python train.py --norm_place="pre" --positions="rope" --lr_mult_qkv=0.7
MLP neurons of a small language model. Each row is named by its layer, matrix (gate and up: input weights) and neuron, and shows model dimensions 256-351. Each number is 128 + 24 x the weight over its row's rms, rounded and kept within 0 to 255. A neuron's up and down rows have the sign that makes its largest values positive.
After each neuron's rows, "fires in" lists the words (lower case) most often at its 100 highest values on Wikipedia text that the model never trained on.

L4.gate148 [122 125  70 116 124 158 125  98 132  95 165 174  56 117 139  88 134  83 119  93 152 119 116  94 146 138 120 162 122  97 104 139 113 162 169 166  92 148 102 126 183 146 123  99 113 128 173  98 117 148 132 130 153 115 108 142 141 148 123 103  81 112 159 162  97 168 173  81 124 140 114 138 150  90 126 119 137 142 167 158  83 141 149 149 137 126 129 105 123 113 120 117 151 132  84 130]
L4.up148 [153 130  88 101 163 148  92 112 108  86 176 172 120 164 103  91 170 100 187 119 106 146 132 117 127  98 137 140  88 196 106 102 112 112 161 119 122  82 115 124 132 144 154  87 135 130 140 176 131 163 183 131 125 116 112 139  90 157 115 190  98  99 124  92 115 115 139  96 155 166 120 136 105 126  92  87  95 115 138 131 143  85 119 140 121 133 123 114 121 147 168 107 157 136 116 145]
fires in: "of", "finished", "began", "during", "throughout", "violin"

L6.gate124 [ 91 158 118 148 182  47 148 111 164 138 111 107  91 113 126 154 123 128 122 123 120 126 130  89  96 109 154 109 101 137  56  61 126 159 108  84 130 137 135  82  92 167 133 142 125 131 141 138 144 109 155 147 132 135 140 141 161 149 104 128  82 164 124 102 122 128 147 125 154 146 117 104 144 147 155 105 116  95 135 126 166 113 176  97 168 136 120 121 152 162 132 158 103 125 145 148]
L6.up124 [102 145 148 142 113 114 170  94 151 190 130 128 114  67 156 120 114 119 131 119 175  84 139 129 157 136 123 126 161 127 131 124 158  97  99 129 107 196 140 137 138 104 148 140  86  76 140 107 121 155 171  98 157 151 141 109 110 153 130  98 152 132 145  98  95 170 135 146 155  94  90 137 144 146 157 159 139 115 142 117 136 116 110 147  87 104 114 107 131 100 129 103 139 139 135 132]
fires in: "on", "focused", "only", "one", "it"

L2.gate376 [153 131 150 166 139 156 125 130 144 108 119 122 174 114 115 138  79 127 116 131 112 137 100  73 117 156  92 139 170  96 110 144 126 105 167  93 143  89 148  90 126 122  84 142 107 152 140 105 146 165 136 115 127 118 143 104 131 122 136 134 144 148 104 122 157 138 144 154  92  94 120  93 120 123 110 130 104 120  95 134 127 129 108 133 153  98 158 113 132 114 134 132 106 108 125 149]
L2.up376 [118 111 176 129 117 148 119 141 133 136  88 107 169 141  94 143 124 113 146 125 131 162 119  99 130 138  86 110 165 121 110 147 108  98 201 151 141 131  96  83 107 110 128 108 150 157 118 100 136 155 117 114 142 148 135 139 126 109 107  98 118 137 120 113 124 157 165 142 122 142 128 162 143  91 167 123  91 115 115 184 114 123  87 149 154 114 164  96  82 124  78  93 114 165 160 159]
fires in: "first", "third", "justice", "her", "second", "two"

L4.gate322 [122 151 121 107 151 122 126 121 128 140 103 150  78  90 159 140 153 101  70 130 170 113 135 149 129 110 101  99 139 116 113 122 127 123 144 130 123 138 111 171 151 123  93 148 126 139 123 122 118 113 126 118  87 118 133  95 137 138 129 115 107 149 118 122 166 171 104 122 158 120 140 121 123 106 129 106 118 163 139 132 117 162 137 104 120 164 132 121 169 146 117 191 103 153 107  73]
L4.up322 [106 106 106 113 156 119 145 137 121 140 153 122 125 103 150 139 155 130  98 151  92 194 136 112 100 102 121 141 130 178 118 144 101 115 139 135 143 138 131 125  82 169 140 165 130  93 101 102  75 130 108 152 106 176 120 141 111  94 140  96 104 132 138  73 142 102 146 132 148 124 159  88 152 127  85 133 137 131 130 135 135 106 174  91  96 142 141 144 126 119 105 138  82 151 103  88]
fires in: "art", "adventure", "arts", "heart", "grand", "film"

L5.gate263 [103 177  77  97 132 131 113 107 180 155 117  69 122  92 159 129  98 152 117 130 149 131 125 130 118 114 152 137  78 123 128 126 165 130  86 133 133 124 153 162 117 175 105 145 137 134 135 127 192 115 123 150 163 101 127 138  87 149 107 144 154 140 115 156 134 123 147 115  90 161 118 149 101 135 117 178 139 108 124 123  89 123 114 103 151 139 110 148 113 118 133 127 144 155 153 102]
L5.up263 [112 167 159 129 145  99 108 118 100 100 155 153 161 142 104  96  91 152 148  68 116 116 136 111 150 123 123 104  80 131 125 123 115 138 100 105 178 119 161 131 136 115 116 132 108  74  97 133 119 120 139 130  85  90 142 125 138  97 111 123 117 109 109 157 108 132 127 104 140 129  98  66 158 159 127 139 146 158 168 137 130 129 156 113 157 137 136 125 137  71 161 148 151 170 162 134]
fires in: "long", "professional", "near", "highest", "high", "highway"

L2.gate231 [ 71 102 158  71 135 105 134 110  78  94 153 156 117 166 129 164 136 130 128 112 133 137 101 146 102 144 130 140 125 110 132 137 131 133 125 141 166 115 160 114 131 116 117 104 111 118 163 121 116 172 118 178 140 143  91 118 112 132  71 120 144 115 157 126 143 131 147  96 149 149 113 126 127  81 137 118 142 125 123 117 125 123 145  93 132 146 132 149 126 149  98 105 137 114 159 110]
L2.up231 [118 124 153 134 140 126 143 167 100 126 132 141 144 144  97 165 116 124 137 163 124 161 136 144  98 134 168 131 166 120 102 109 135 116 133 134 137 130 153 100 113 132 132 135 132 152 125 125 106  97  82 174 100 101 142 121 117 150 122 112 130  93  99  95 128 117 122 125 150 146 176 166 109 129 158 126 131 123 143 130 110  97 112 122 164 138 176 158 101 115  96 136 147 120 115 108]
fires in: "as", "information", "science", "inchi", "note"

L6.gate180 [145 161 111 132 153 104 128 135  84 122 136 151 103 125 122 140 152 105 106 156 132 143 115 129 121  93 149 126 122 123 123 142  95 135 102 147 101 130 147  90  89 137 128 112 136 121 142 118 151 144 127 113 112 130 118 146 152 125 136 131  98 152 117 138 119 117 146 156 122 160 124 135 148 146  88 112 132 107 138 143 119 163  83 126  69 117 144 177  88 134 130  91 134 137 137 144]
L6.up180 [152 110  97 159 150 111 102 127 106  93 143  99 142 110 140 114 138 122 101 135 124 123 117 109 106 149 112 151 154  84 122 119 123  79 128 113  56 130  88  96 104 137  97 114 127  86 120 150 139 120 119 121 125  92 116  85 136 156 141 121 133 146 134 111 141 134 108 128  97  77 154  95 111 146 173 117 119  95  97 142 100 125 140 107 128 118 144 170 113 110 134  91 119  99 104 148]
fires in: "first", "well", "just", "husband", "version"

L2.gate10 [121 144 174 116 148  94 166  96 103 164 159 160  97  89 153  81 112 106 134 148 151 145 127  99 148 176 117 113 142 154 108 121 116 108 124 160 107 125 158 117 104  88 161 155 136 119 137 140  60 130 139 112 128 133 131  95 146 142 108 112 121 145 158 133 114 151 133 127 109 151 155 142 143 111 135 132 163 140 139 106 120 102 183 145 116  97 156 155 146 136 172 128 125 140 148  99]
L2.up10 [154 122 173 103 155 172 122 151 118 140 114 144 124 122 123 124 144 141 110 127 155 114 127 121 148 137 131 109 170 137 131  98 112 172 150  97 149 153 144 138  91 149 178 135 106 161 105 137  96 122 156 123  99 145 129 141 175 137 125 151 129 116  79 105 119 166 112 104 140 147 207 128  96 114 140 109 126 111 146 133  87 139 141 118 137 133 129  88 188 119  91 128 154  96 123 142]
fires in: "on", "included", "contains", "notes"

L5.gate84 [ 97 131 119 153 103 105 178 140 128 144 136 164 124  95 158 101 105 120 140 150  94 120 133 145 141  99 135 179  98 144 140 121 121 107 160 134  90 134 156 117  93 168 159 154 124 141 119 149 147 106 137 144 145  87 120 139 170 135 127 140 157 142 100 119  98 118  86  71 156 150 169 133 112 142 154 140 145  74 117 117 133 136 152 112 108 121  99 152 115 127 103 113 158  95 135 110]
L5.up84 [114 130 120 174 121 131 111 147  80 139 113 116 106 111 116 115 160 147 102 120 125 140 137 141 145 137 131 137 137 153 127 121 125 135 117 121 138 148 132 139  87 116 161 119 135 120 150  95 121  76 116  90 164 118 107 172 104  93 109 135 123 136 119 124 144 158 145 148 108 103 113 129 183 130 146 128 168 138 130  96 143 111  82 139 178 145 163 136 131 163 127 159 123 153  98 129]
fires in: "states", "government", "community", "career", "assembly", "population"